Part of a small language model's weights: 7.99M parameters, RMSNorm before each block.
MLP neurons of a small language model. Each row is named by its layer, matrix (gate and up: input weights) and neuron, and shows model dimensions 64-159. Each number is 200 + 30 x the weight over its row's rms, rounded and kept within 0 to 999. A neuron's up and down rows have the sign that makes its largest values positive.
Before each neuron's rows, "fires on" lists the tokens most often at its 100 highest values on Wikipedia text that the model never trained on. A number after a token or word is its count.

fires on: " in" 70, " |" 4
L6.gate33,206,183,286,213,182,183,198,171,261,220,193,242,249,224,198,183,177,230,208,254,170,160,207,228,205,202,168,182,168,253,196,230,144,205,201,182,199,175,154,188,201,213,251,164,146,163,196,202,212,188,243,156,234,180,232,190,181,153,189,197,220,190,234,198,179,174,164,221,190,232,223,201,174,188,162,196,191,230,218,215,191,230,182,196,197,223,208,201,171,143,179,207,168,277,224,174
L6.up33,219,240,233,244,143,198,147,255,216,251,225,162,187,160,208,178,244,207,190,233,111,188,221,238,233,168,194,195,202,181,177,193,236,262,210,197,247,167,212,212,225,191,257,218,198,179,216,199,181,227,236,169,181,213,178,222,234,154,187,222,185,219,201,191,152,132,217,172,189,170,199,223,171,186,217,217,147,161,190,217,209,185,208,178,177,211,182,176,235,145,240,151,148,218,189,188

fires on: " |" 22, " from" 17, " as" 10, "8" 6, " impro" 5, "ett" 5
L3.gate268,177,195,190,228,240,160,196,182,209,179,222,202,146,233,182,202,194,212,218,210,196,223,193,160,222,270,185,203,153,200,228,211,215,199,214,151,250,182,214,183,230,185,214,171,201,223,190,252,197,180,173,177,224,167,188,182,211,216,201,244,215,150,213,188,259,165,204,232,182,186,246,233,157,176,168,221,248,270,248,218,189,246,202,251,286,261,193,218,193,253,211,183,228,238,286,211
L3.up268,218,200,216,255,229,238,190,272,184,117,210,181,197,202,190,160,235,132,188,182,208,243,184,173,192,211,190,182,130,183,203,174,207,229,223,169,228,164,234,205,224,177,191,203,177,221,221,198,242,201,182,210,206,192,151,159,198,157,266,231,188,233,215,184,212,219,194,151,245,175,231,232,150,182,134,227,209,192,165,162,188,156,216,193,194,208,225,184,227,253,176,161,257,173,221,147

fires on: "'" 29, " the" 20, "," 7, " in" 6, "ar" 5
L6.gate45,180,228,216,184,248,174,189,180,203,194,180,162,225,175,247,185,260,214,251,217,167,162,153,248,194,173,196,226,240,254,244,208,135,166,188,188,175,190,289,181,228,191,206,186,215,176,197,220,215,156,203,176,220,204,194,183,193,229,197,225,237,216,241,169,225,176,212,206,183,196,198,251,190,216,172,210,214,202,218,262,176,211,168,123,239,218,230,164,194,215,174,191,161,213,248,155
L6.up45,212,288,170,206,162,170,248,134,211,191,191,155,264,176,222,226,195,189,176,183,134,209,160,189,216,270,198,196,208,204,215,238,172,169,169,203,191,240,201,225,172,214,210,224,225,225,163,206,227,161,270,186,246,263,208,221,148,156,208,220,242,175,200,169,230,182,195,180,203,207,190,189,190,199,208,125,195,175,187,237,200,181,178,154,152,192,241,174,210,164,158,164,198,226,231,206

fires on: " is" 16, "ish" 13, "==" 10, "i" 7, "in" 6
L3.gate68,173,163,200,211,202,192,234,199,199,181,214,180,222,187,162,181,223,157,139,177,185,188,215,228,220,179,269,211,243,249,212,250,168,213,181,146,198,252,266,232,176,180,191,195,192,195,201,147,205,184,203,175,166,184,218,245,218,205,206,233,184,209,203,168,192,175,171,153,198,190,161,198,188,181,213,242,186,179,247,182,181,237,191,230,208,178,219,242,239,200,215,141,212,208,223,249
L3.up68,204,202,244,193,236,250,240,261,182,197,199,177,185,198,214,158,195,212,167,163,144,242,196,195,220,162,236,210,230,205,226,222,187,184,207,190,245,231,224,191,172,197,199,239,195,210,180,154,162,174,199,207,250,251,196,207,120,235,184,223,212,167,203,200,202,202,250,193,224,185,180,154,162,177,237,183,227,198,219,134,167,215,269,161,202,186,219,198,198,239,148,180,165,233,169,212

fires on: "r" 26, "th" 15, " University" 7, " School" 6, "han" 4
L3.gate242,180,198,234,227,189,137,194,254,155,197,206,187,153,208,205,194,198,178,156,238,144,193,189,210,173,176,209,116,159,197,225,189,162,263,169,158,170,195,287,164,230,229,187,239,186,184,201,179,184,136,218,211,190,194,189,206,222,178,213,196,243,218,161,177,182,199,181,192,153,195,229,156,187,187,183,176,224,215,218,176,219,210,148,226,192,226,239,202,148,216,179,236,214,163,166,155
L3.up242,227,185,174,256,171,185,175,272,205,132,244,175,249,255,244,211,217,195,143,202,210,196,219,179,210,165,167,249,223,185,208,222,173,208,176,187,240,198,198,170,242,205,248,201,197,192,207,186,176,279,204,198,194,225,142,202,214,250,171,238,232,212,156,238,169,144,199,179,152,224,190,191,204,189,217,155,214,199,169,182,215,230,179,197,209,178,226,235,181,168,165,183,223,220,166,247

fires on: " " 40, "á" 9, "qu" 8, "n" 6, " P" 5, "v" 5
L3.gate22,172,208,207,207,152,165,151,194,173,272,148,217,198,187,192,193,256,237,167,207,174,142,180,224,213,180,184,232,175,227,243,204,190,189,143,179,190,178,224,214,211,206,195,188,158,208,181,185,241,174,209,207,254,174,177,216,204,179,175,229,256,188,200,174,203,171,211,205,194,215,170,211,219,163,232,180,170,176,246,265,157,219,180,243,181,189,166,272,242,167,235,231,179,199,181,222
L3.up22,187,187,174,243,258,185,204,178,169,181,158,209,255,204,155,206,213,189,221,185,243,201,180,227,198,175,221,264,212,178,174,212,186,147,231,185,248,174,166,222,196,155,180,198,222,242,168,192,200,189,203,160,212,222,207,156,166,198,223,197,198,234,173,196,220,196,161,217,263,180,247,168,244,174,188,195,204,223,225,208,190,242,180,156,182,235,112,224,194,201,179,232,164,236,259,241

fires on: "s" 19, "t" 13, "ent" 10, "ect" 9, "es" 7
L3.gate4,212,241,160,183,217,207,227,268,205,219,197,215,180,192,151,209,223,222,178,175,213,214,246,178,208,198,159,197,225,249,213,198,122,230,270,233,216,184,236,203,169,223,196,178,238,215,201,206,223,177,209,200,211,224,219,224,183,216,240,162,243,214,196,234,173,175,199,197,174,198,214,197,185,211,152,185,233,221,201,198,171,193,234,179,169,181,190,184,231,210,180,265,222,183,195,240
L3.up4,203,142,190,204,210,154,236,261,176,239,218,132,188,203,89,183,248,225,190,177,221,228,214,189,243,205,190,233,163,225,264,197,203,252,237,167,188,195,233,196,217,162,194,225,228,192,175,193,190,178,208,234,198,225,191,218,199,238,194,204,196,193,181,172,185,183,219,215,181,228,221,217,152,187,180,173,189,191,174,198,212,193,213,215,200,207,222,168,189,219,208,230,193,209,158,189

fires on: " the" 26, " " 20, "1" 18, "e" 5, "ing" 5, "ions" 4
L3.gate285,189,193,213,252,229,189,244,221,162,160,219,183,183,172,199,194,257,237,190,177,168,193,206,174,151,267,164,178,180,205,229,144,229,238,226,213,227,224,207,212,188,199,158,207,162,221,246,175,218,167,187,224,156,220,236,188,189,186,246,208,195,210,241,165,184,264,197,155,197,175,266,206,155,277,157,216,207,158,164,244,243,158,213,186,192,232,215,179,201,185,188,220,245,247,237,227
L3.up285,139,211,152,187,195,260,204,189,195,181,213,226,233,226,137,136,240,202,244,186,220,186,166,142,220,209,175,275,236,247,225,157,180,210,194,177,219,199,192,215,247,180,201,186,226,234,145,183,232,228,241,269,198,207,232,189,173,203,221,198,214,214,177,213,190,187,169,214,203,179,225,197,192,187,140,251,236,147,163,198,241,192,199,179,239,176,220,183,167,209,190,181,148,180,212,182

fires on: " and" 41, " or" 15, " t" 6, " most" 5, "g" 4, "ated" 4
L3.gate92,218,235,174,192,190,252,252,178,184,223,133,169,247,192,193,222,219,198,232,240,210,223,216,183,195,139,234,197,246,253,223,220,244,182,191,200,147,233,201,220,161,183,240,151,156,221,222,191,244,185,217,201,193,168,171,208,177,229,222,220,247,160,218,208,188,232,194,183,198,230,194,177,158,185,190,186,210,154,243,215,182,220,251,186,194,228,233,196,168,198,177,160,197,216,208,226
L3.up92,230,213,187,201,134,178,247,230,225,221,171,191,228,218,168,190,256,201,240,235,229,189,230,267,190,185,141,258,228,178,201,260,260,179,193,187,237,202,207,238,211,193,199,187,228,216,198,209,182,179,192,161,232,151,228,174,185,178,205,190,191,119,223,200,228,226,204,217,205,184,182,176,224,176,188,186,234,146,178,222,169,191,215,211,172,202,248,204,207,189,204,192,217,193,167,185

fires on: "es" 16, "s" 12, "ors" 7, "ers" 7, "els" 6, "les" 5
L3.gate166,230,249,268,169,177,154,234,237,162,196,221,181,153,218,198,229,197,208,213,253,251,184,183,208,193,258,162,173,216,124,241,201,261,207,165,200,162,190,182,209,171,235,174,202,196,201,200,200,230,178,205,173,204,181,219,241,184,201,185,221,165,186,168,225,220,232,195,183,210,218,183,157,243,194,222,238,207,273,195,180,157,229,256,228,187,234,221,201,161,217,207,164,261,250,169,220
L3.up166,243,214,215,175,168,199,226,210,221,206,150,196,182,172,212,154,206,165,177,215,223,208,176,149,157,210,272,176,215,235,223,199,158,195,238,225,204,161,205,283,172,202,228,178,198,180,230,189,193,190,222,233,212,129,194,195,186,181,148,228,185,186,232,181,184,217,213,195,243,187,214,159,172,228,191,156,187,224,175,178,204,269,233,193,196,204,205,195,210,177,244,192,209,204,229,228

fires on: " ==" 35, "==" 32, " ===" 27
L3.gate379,229,219,243,196,220,245,184,149,190,185,175,120,201,220,220,210,236,193,154,215,179,187,208,240,186,216,214,199,167,226,158,248,213,192,199,235,232,214,227,248,199,199,175,207,251,220,215,228,153,225,209,211,225,149,205,201,231,193,167,157,204,192,198,125,223,220,145,188,223,192,181,195,185,152,226,162,161,220,159,231,185,260,177,178,142,232,236,183,212,238,222,243,149,174,226,237
L3.up379,171,268,190,198,223,214,205,236,228,171,189,211,215,178,229,266,232,214,211,137,186,218,278,236,179,176,127,159,167,200,174,232,239,176,141,168,242,213,187,205,162,178,149,220,227,229,311,186,150,160,208,198,208,128,206,179,163,212,187,217,186,216,161,193,161,272,189,192,213,168,193,256,153,198,198,171,219,225,214,180,138,187,173,174,177,208,213,209,189,211,202,182,158,210,234,234

fires on: "r" 13, " Am" 10, "g" 9, "ol" 6, "b" 6, " K" 6
L3.gate246,244,228,212,190,189,198,223,185,188,217,209,226,218,199,175,188,216,122,231,201,196,175,212,219,211,247,248,177,190,250,169,177,195,193,158,187,263,235,199,227,192,181,189,129,182,238,166,233,221,166,181,266,225,179,178,154,154,215,162,178,171,175,189,203,178,206,203,163,179,189,140,152,147,219,234,163,232,189,205,231,204,232,193,210,170,234,253,208,152,265,150,219,151,227,171,149
L3.up246,182,229,235,192,184,213,181,208,217,234,183,247,162,161,213,173,172,166,166,170,216,191,211,175,195,151,228,249,210,189,210,192,230,213,215,241,237,151,206,195,205,192,170,165,214,215,172,166,246,247,170,179,211,224,232,270,224,150,176,177,170,212,224,212,195,218,211,224,149,204,237,223,227,184,169,218,229,214,197,164,230,142,167,163,191,182,215,272,196,193,173,220,196,193,179,175

fires on: " and" 33, "or" 15, " or" 11, "op" 6
L6.gate221,229,172,209,243,236,215,199,191,252,166,204,168,213,212,204,206,210,197,185,214,119,236,189,142,182,172,186,230,232,229,184,205,189,168,197,195,176,209,213,174,198,193,190,234,215,208,131,239,211,193,182,172,231,187,220,169,154,239,186,178,237,247,187,199,184,158,176,222,204,180,254,258,249,223,204,176,214,148,170,245,207,192,190,228,245,200,179,147,241,204,184,146,231,228,211,172
L6.up221,243,163,216,210,208,194,221,150,194,184,201,226,216,186,227,198,194,187,196,237,222,214,172,259,183,161,173,192,240,189,208,180,165,174,160,203,144,215,264,251,230,167,206,169,188,202,185,190,178,221,159,189,195,183,119,228,248,155,179,251,185,180,201,169,183,171,226,203,196,196,189,156,147,217,150,225,220,163,171,240,234,189,240,169,153,224,258,209,172,172,138,180,249,202,167,193

fires on: "\n" 44, "==" 40, " ===" 6, "===" 5
L3.gate205,242,199,149,210,174,191,199,240,261,240,164,231,245,203,203,232,192,252,193,200,176,186,188,201,145,210,178,203,256,192,223,243,172,189,201,212,228,269,258,211,257,191,228,281,207,153,231,239,206,169,210,184,213,255,241,219,143,186,174,195,226,202,161,193,208,204,221,171,172,193,151,212,166,174,219,163,180,199,228,230,198,148,235,206,180,148,203,144,215,205,221,199,162,147,180,209
L3.up205,157,185,204,185,242,243,184,203,219,242,118,130,174,186,222,170,230,236,226,186,212,190,231,218,176,227,227,161,240,166,215,222,184,216,251,177,226,184,221,209,142,234,160,130,174,236,242,230,192,213,261,215,182,203,177,234,213,194,212,179,214,247,196,188,177,184,185,156,200,200,185,205,196,190,217,205,223,220,175,217,137,240,199,204,206,182,218,204,182,198,235,217,194,228,235,249

fires on: " the" 26, " in" 15, " to" 8, ":" 5
L6.gate173,223,232,237,213,147,189,192,230,211,189,243,163,146,217,191,195,254,154,235,198,188,216,224,199,177,226,195,251,197,211,170,196,176,209,230,197,163,194,248,192,231,159,196,222,191,267,215,220,214,219,227,202,213,246,183,203,151,193,133,219,242,170,225,206,184,243,192,202,197,185,179,187,178,241,226,208,244,169,224,188,222,271,202,220,149,149,229,236,142,167,181,198,166,162,226,202
L6.up173,187,191,173,182,232,183,215,173,195,141,190,187,209,202,223,174,185,238,164,177,196,231,196,199,147,133,248,151,208,204,175,204,180,203,210,131,162,225,228,216,126,187,175,166,170,185,217,196,200,242,236,182,198,192,241,257,216,194,217,159,216,216,230,149,174,256,190,191,200,201,212,211,243,211,263,199,170,190,182,228,228,196,164,198,238,194,179,174,195,213,203,188,132,174,263,191